Weights of a small GPT-style language model, trained from scratch on English Wikipedia.
Size: 8 layers, 6 heads of 64 (1 for keys and values), MLP 2816 GELU, vocabulary 16384, 48.3M parameters.
Architecture: LayerNorm before each block, tied embeddings, attention and MLP in parallel.
Training: a variant of Muon for these matrices, 838M tokens.
MLP neurons of a small language model. Each row is named by its layer, matrix (up: input weights) and neuron, and shows model dimensions 512-703. Each number is 128 + 32 x the weight over its row's rms, rounded and kept within 0 to 255. Numbers have three digits each.
Before each neuron's rows, "fires on" lists the tokens most often at its 100 highest values on Wikipedia text that the model never trained on. A number after a token or word is its count.

fires on: " for" 36, " as" 31, " in" 12, " For" 5
L2.up1109:117125154158175158120063152158149101128154149130081149106107091167135145066076075155116181149138157123130131156103085102150117095119115076128130094151103152196125170096133112154111158163142156120088106174089126094150078127140111084124173162155064105104128209136083170085129094096138143162133087165163088131101145118170127128134148137093123090107120091108113059105063141081121118140146150134149131167152201097164081118049126108103016094140106204098160145122111110111120078145216139079120152110074145118093114142152129097076165141068105176117121129139145138093143103079100072155

fires on: " as" 20, " to" 17, "ments" 8, "um" 5, "el" 4
L2.up2437:150129141151130170089113070120136149089077125136149154155136129144191107130136088111140166177114117145089074170075166139127115181144143083146093173136136120114133135078089141150148152190133182095110165096197120117136125166132111114168084195170142119186145193111144120137123159185156128157161093108084125109177069137124131141140211140145103180122140143105125060156177135145156099134101106081176125166098118098118175155157182102136097155186131145078117066088171112085106143108082147113104154099130145143133140122091170132120103096103147097091127084106118184093096168133137087125

fires on: "." 36, "ie" 8, " |" 7, " eventually" 7, "on" 6, "ve" 5
L2.up1529:108128120074128116098129123164117148109159118182152112179147139196112133126110113170110107155107065127139139153162112137124136119066121141168138157110133141139139096127114130138173153155083102123113170136155065127123129087140154133088083117124073100118134141176084137127146155190125157108122089145147155148158137141115152081153153082069152117122180113107148114108055165149157112136101119071145166141143183154083162071114172110154137145114102059072112187143179121135101090161081141118102187152142112136080153102076126134142112171149100141098152169179125135159136050168130110133

fires on: "-" 51, "ad" 5, "ber" 5, "ing" 4
L2.up1452:091208185131163089148154087167163116144162121137121123164134075143138144096080175121195098165116125115121130118153168181123155094123133136094172126164091126150138100121117087149155116090097185086126115141049107164101094159105124147120124143132187067103112192112125087136132152106051067136081130151096099102097129132119140157086166121140148105129166125134138199167088149146149113144104105127121167138114128157141056135138140097135076082160168183150170157218095116109150163164113117157073139112100179078119205120209120063149122121144103090061143145103080079153119086122135077118

fires on: "are" 14, "ru" 12, "re" 12, "de" 8, " Ne" 7, "ile" 4
L2.up2010:124179140102197172152113152110097130093167150134131129111112128137179128091119123110137114135087123129103150139139126085125157070097111133152132138094098115139129109126139107078098113179179169182116098134141136121115162132192123137070113130078118220115109122075140109171159105181126096097122124124088105155130089126125100135104204107137100169084149158109064154112111095121121143100061114152175075114178134099086106100154121123102086141083192189087147138162167156099119143085150177140116122130154148122152125105123141133107109061120101163128132100149152229139140135131115177121

fires on: " |\n\n" 22, " former" 12, " ==\n\n" 8, "==\n\n" 7, " traditional" 5, " new" 5
L2.up1231:148127139153138079129121099152115147117158110109140130163230065112068117171151101130091095120077164160186115109115148126167085086078130120174093136128151135149167108120145099117125086123099127132106110158115142161103082182111081101148122143095138144171158111110153151142103152096125138113137146143079089165112150141161104177105090096186025183159088101111159161162153147105106112094141129140160128190101143182095220072140112108120123127106125101097112181140117156069158147173164148146119176127109145149163162104191170125152148069090106141123111126111130162080111143159158141099

fires on: " ." 27, " there" 23, "ers" 7, " There" 5
L2.up1397:123065127166112079113112169079172119085173215093114121097146192086125127088153132108131136170149120114061105162097176165167150135135135096079156116142136167092126124135129111116034104134177119139087107187111155213092140139112083140159156133119143085110152113097106109119092150097173150097080164135150127120095164185099098139114136165177130134143108130095149097111154064146180173130130177127167100096133103165087103088139150074149147164110143121068140111111117069116110142173127123153100155163080083172157120144086099110107121139162098109116090127154194158096136131125123081145

fires on: " as" 19, " to" 9, "ance" 6, " for" 6, "ing" 6, " be" 5
L2.up2349:102130129143093158068170115157190133049104107191151121099148120143117139099115167108153153145151179150118118184126087126153083198108117088166129156148149137166113103127120078134095156082076110141085094172109102101142078177125149172132089070136146171185096154129133098113091149142120122093131049177066088090150095110188158155162102149104101152073091118144134191155191115125132121140114096149158150128147083150092113138085100167160112051185124161143193152117122091131096166150072132130077120113169116154154086133087150168171147086086115106147116140171139193067090153134102107090

fires on: " was" 27, " with" 22, " is" 13, " are" 6, ":" 4, " been" 4
L2.up98:123106154116117139132115120099157113035159119096139090125180140148105176185128126165125088105147135117141135111165200109148157103120046156107161073114107087153147133102108114109137107082166097168170098116139143132142078195105150122187079108154132128120103105150078073111114131146084165160096113079138135087121130190160094115124143118161177119085119084147138149140131136150117159134163114123101126141129192118130095108137148084037139111121165124104165137149178153100117160138110148122105137103150120106139153134147120112176169069091063138130150122150137141118102119074093105206

fires on: "." 23, "ri" 10, "r" 7, "re" 7, "ul" 6
L2.up207:158085092122134128094170182091125094103107108090123104141082154080126131133119104121154077116185215177154101030094143062118179089056141128150108068164108163154152110132120111137167106160144171093137185179155125093093119138128119024189076065099137135153138104127139140119144104148142177124095102113149091117112112164087097096133125079091158128068145137092116158101162104105172047112097118069161038164138144110070099155159112121161168115160151110142115148081167166173159094094119094120151083090151159130083172088154138145122157126152136119139050152106108115079053116109164066081

fires on: " D" 51, "-d" 9, "D" 7, "ent" 4, " d" 4
L2.up2350:119158183089156143159128170093152123099094143149192152150073169153110089138055128151124171089129157163162085118183121141091226137090106114175125124125103181177166099103147172140119112124129126142082140101129161155141088108175172121130140128133137104118109133148121155129118136208171099095066119154142151113152128124130166151117116190142118149165165104092076151113153188138125147104140162182123158078111135125117096108116149094164138119126124111079136165116119126164147125171118108116174073047136128120090142114140126117138129164117119078112111098140153177126172145093087169117

fires on: " of" 73, " in" 14, "-" 8
L2.up2345:145106176156125131066128113092145128151135173129104103119093135121084185159085045172151141091124172153109073111150132208078180235157155051123135166132127105143091134186166073120163113128121111123113103158113112175194137090094064182199135171069144096163128130088108080137118112107165098147141071091147131151136144127154161134123102128174146134152155160110140161094096106107135167101115132064123124159132184110153131100127114129116163110128095144133137069148175178101158118158156154091113131123100170150120141128126084107133175149109110095179150085140060149081125078114178096057

fires on: "ing" 20, " of" 18, "+" 10, " in" 5, "owed" 4
L2.up2663:114065122158087149089128183126158120064197160153123096113079053154136087160077139099076101104095121138089086105171122091117091108159058132170114163148208109159117139124048181127161099045101120109099095096095140109116103097123190128136166145135083144092153139116164161115146150047095171133050165096148152124133139131153131133100139109149161112147117158102084183134200140078103133132146097109058084127152182093155134103152162131151127095114121114099130102127179173130120114132097205100111168192115080084097079168106112128153113153147141120159117172161128117136094143122118088140

fires on: "n" 21, "." 14, "ron" 8, "gl" 6, " in" 5, "ler" 4
L2.up2483:150118080075152103177156117144086089134158148102129112096149111143192174109083104168067118134144117113201069133120140147103149148127157139143140161066145129093143091145138118091140114125099139126094172129155150150131118215116133097118136069115139174063112116115094146132083141183122148216084116090089173112135207178115132070154135142108118101108072163110142150110126063149170102141161163089072052113127125101161141093139127159148056114058163183090155155161131083064109108094042168122184122135092192080142099153109149100108084090154109064096137095164127147125132085129089149103

fires on: "t" 20, "it" 17, "ant" 11, "at" 5, " ext" 5
L2.up1906:124096096066202113096109131125131148107140121157143130098132140096127126164147136130168143060081158150165097137165130106150127093170137160169097125156185139157117115152133131153179120115112173118072127076092157164108096133162072128186157124105126111099085120081124160131166141093168135076142200116135166141096037159105163143164063141097140094084142103152151145136144149103103164097104145122149129129157146112088120203172193118110141179055153156143157144128107164108116115050068137133139159113145114137124101105169179104160160179084117095141112132164087179156103194081134161135

fires on: " for" 20, " Medal" 14, " in" 9, "\n\n" 8, ":" 7, " " 4
L2.up1148:180169186131129094119156183145148143135138124134161087145128141132117142093117106102108102149092122170132124142123133107165140147164157156154147135108120134107125106113156123141124116110118108155198196124138162124081068183128108062093151069137088156130144151143150114143139151141154114147084134112137119109102161157099063188216141134126106123101083085092126051151130064118154058128153109150144170191123184156162102152113116165083141127160194185152189134133133129161187153113150108073153169096099167125160148155133188137082142170102122134125122148140131171130145167110157135111

fires on: "5" 43, " one" 9, "ide" 6, " One" 5, "out" 4
L2.up1385:098128104154149098131170109099152151134153105126082147062177088147147140132043132140169126071115152100102169131138088092131121151075174146159200227126086160128174158087139121121138164141101151139102119173131220145093148103087119127130200120123159091121100128175161118133053115091177104208141030128102098044093171154121048110116099151122125114110151121134099096068121032083138079201118165119115140133183108121158159108127093135102138127111157111170151148119132174096170118092139123059162173134139137102082146095132103064159097122093190136151121058104115096054097088182123083161

fires on: " season" 14, " work" 13, " games" 12, " Conference" 8, "ly" 6, " construction" 5
L2.up137:152133172164140139123121109155184158139150119074106162147115075143101132109123125129080163131134182174143157142118114137127131088125134157162111101176176143150137121103107161178097123161112165124136117093111155115113075201052125115124131117136126141168173169144097114080077098133146134118073149161079107102138133167137197153123168175090104122106112134129109182221112099162108139112130108088130138129164069122188088059101208089145124137103150143152084115085111088141095084173144135093126127134137103081111171104153109115150134071121112114152101154150088159056100135094120154107

fires on: " to" 30, " for" 15, " with" 6, ":" 5, " against" 5, "to" 4
L2.up80:113169135052110209124112144115102067129208160123173137108112118105042113114101100213144098154096137150150131087129157089146112150114082176101137131144097149120077158120105088101123102094131107097116112123199140096139133166135161125140133125164139124151147112152034143065121175169106116068130166134125100154102170144147115077142143158099140137106156131082149142192083125099107119194183122175110137148104225102124119145129088064188154131118162163122188127152119170093121113101102132143156101188132132096154165166115117147112156131077119095117099186116143172094124167086098152200

fires on: " of" 24, "ru" 16, "ri" 11, " for" 8, "iet" 7, " special" 4
L2.up265:095052070146092117115155151107144101078158084067136046153087076120142108128151141119158123130117142127089164136151133126148127084079149205115118155140136109096124121182121153138099092107134134123077159154099106116093129113131180093149130095180145135118088118166103183179122070160119137073129166146113078178124122132143059132113153094082118101151111104112153125143123089107112113136110156142113095145119141094152098134109056110127176132147140085106137129079134147086133106121138184152173198092123070136129083154110144129143103166190149117169112153136149131114126115120109117139

fires on: "D" 19, "d" 13, " d" 13, "-D" 6, "b" 6
L2.up1821:136156137107129134098111120063141130128135154153089185176061166161125143138081123131149108088109138151147125111141067103134084095107124103131102131121100149152130174110155140156112136154085145132129147084125119091133084160137176090164145156128123121145110126105147178145134107163145159073147114148144103157067183135141202177171162110158072163135086147120126135050141161122135156104130103113095110123127133109119048123119146166112119128115057126123149159138098132105061157096166122115150104149130057149133127118116115195126137075131172142142140112155085091141138132067127114148

fires on: "2" 18, " over" 16, " Over" 9, "re" 7, "are" 5
L2.up737:114131149124139178133145097109113138129116117084129192168131178098111096127127142121099150199134119139064028082154121195147113106168180122127127122135109075101087117136137155142127116170188139155096074140157112111146141105156119109131119173147100150158100163138165137061111118125079123114123127112174156149140048127156105127097123135124112128162151148178072122063166161189105098104130147132174151122163184080121126135111111150098125173123150141145109133119102121100092082115142116154121115099113098136143172093153148138116126113087116133174116073142130167117104120108146087116

fires on: "." 19, "1" 19, "r" 9, "ani" 7, "2" 7, " up" 5
L2.up1217:162127097138129082064151138103163169101159082164133157127108130102141145121194087090147055123123188103113156123129183141160048138116114112129081076125097120131056097101168119106210165130139125145093163155115135121147137138091096123118103122108156099201153143106103089095148110143142137128112145133172131125114123105132128102112127071128108174083116192101157163095141148173185159100190200165090105136100166141120143112160125143108196107103117063186153099149173143137134166129144171084160097142108193163146080110139144142117189125205078057164092184132161142078114171144109123139

fires on: " of" 23, " for" 12, "h" 6, "j" 5, "ary" 5, "-h" 4
L2.up2154:129137111125164092176122108097109125134151151054094134136113142110099134109164179160159094129157132114208168135169150138139133111044090117188089109139125118114161133160150106176144165122134126143152169130125129119183111127108139093130094107099103127101147134104090206162137104133156185108143097158139136113137146141110113125201126175118143151104152137147105107100145053112082111146106131167140105076060133098140089151122069109168123160143156165134139062110101121111098160175140116129121150082093183120108060122135089151135111163146130110167154112109142158046073098122103109125

fires on: "}" 35, ":" 15, " cm" 6, " career" 4, " mm" 4
L2.up544:118093050103116093133070082147109185113141109080146147145149194149083162166135194118137139174119119106106148089092122083174129125140194108103180134087218082116094196112154102227115122117146122119101138178115107137120128184117081110154193146099072122158140112134134074128130127144136133161133113144111136165090151114161142165101167117132137127124110114137129161126121121135118144175173134168085094105206166129160121079073118135104124090155198133099127097144098158147110095114117143109176087175090133095069133075136118118107167158127095132106180088165130093149149129147190115134

fires on: " New" 50, " National" 12, " State" 11
L2.up1584:050112151116117132108078078086154139146109109090188078149151098149086116155141118166113135137217132087154097086104158076120112139087113143130183132159158128134097178184112103128079139102106167121088139078085143128119115129174075163146140129158180140071124146080117162108096118124125158102140161055152102104191125137187141126128113121164096060049126133147153139149080171143184182137165181188113104119138163120158151114166155055122206125132128114067058117110092142170129105164113110121165097034065053161180118131095157137086107100105109146096106099145089120163148144146142154159

fires on: "ar" 35, " ==\n\n" 6, "ur" 5, "==\n\n" 4, "par" 4
L2.up1020:089132125110119085134076162143104111106139136054119100147149114199096126138121079165138155077083138116147073116087093151128153200101137148140171125104134117154142108153132122131121118121171137121043049101138090103050085131113164084166094208147152137139137134116146119145093143115100157154182114161164139121084116123111102114085064172100101139136111076115092163137124115107114108104121087128133112111159063178135077135148163166105107134103085151163120064106094171101161132101118081150101119120139147127096195049182116181160214111077153090163170162149088138168081173169060119103

fires on: "it" 14, "3" 12, "d" 11, "ild" 10, "t" 5
L2.up117:086131119109120091051148182073116120091137182117170142140101116124131115113168128158148174148153089128122130174169151119157163104143095089103121132129182195126090118087192159119140163134133097152103146101107217186095105116176176094087140107074139105187054084138114215105086131195139168134069143076151068213143079167132122126160172106125153094078112041137142116137119122158119109109135140145108119085107140134132099165133148144125109088162128119148170176091105178116123131124068105118185083164130095120170151141203188172103135171183105110158054154130116108106079165140130109173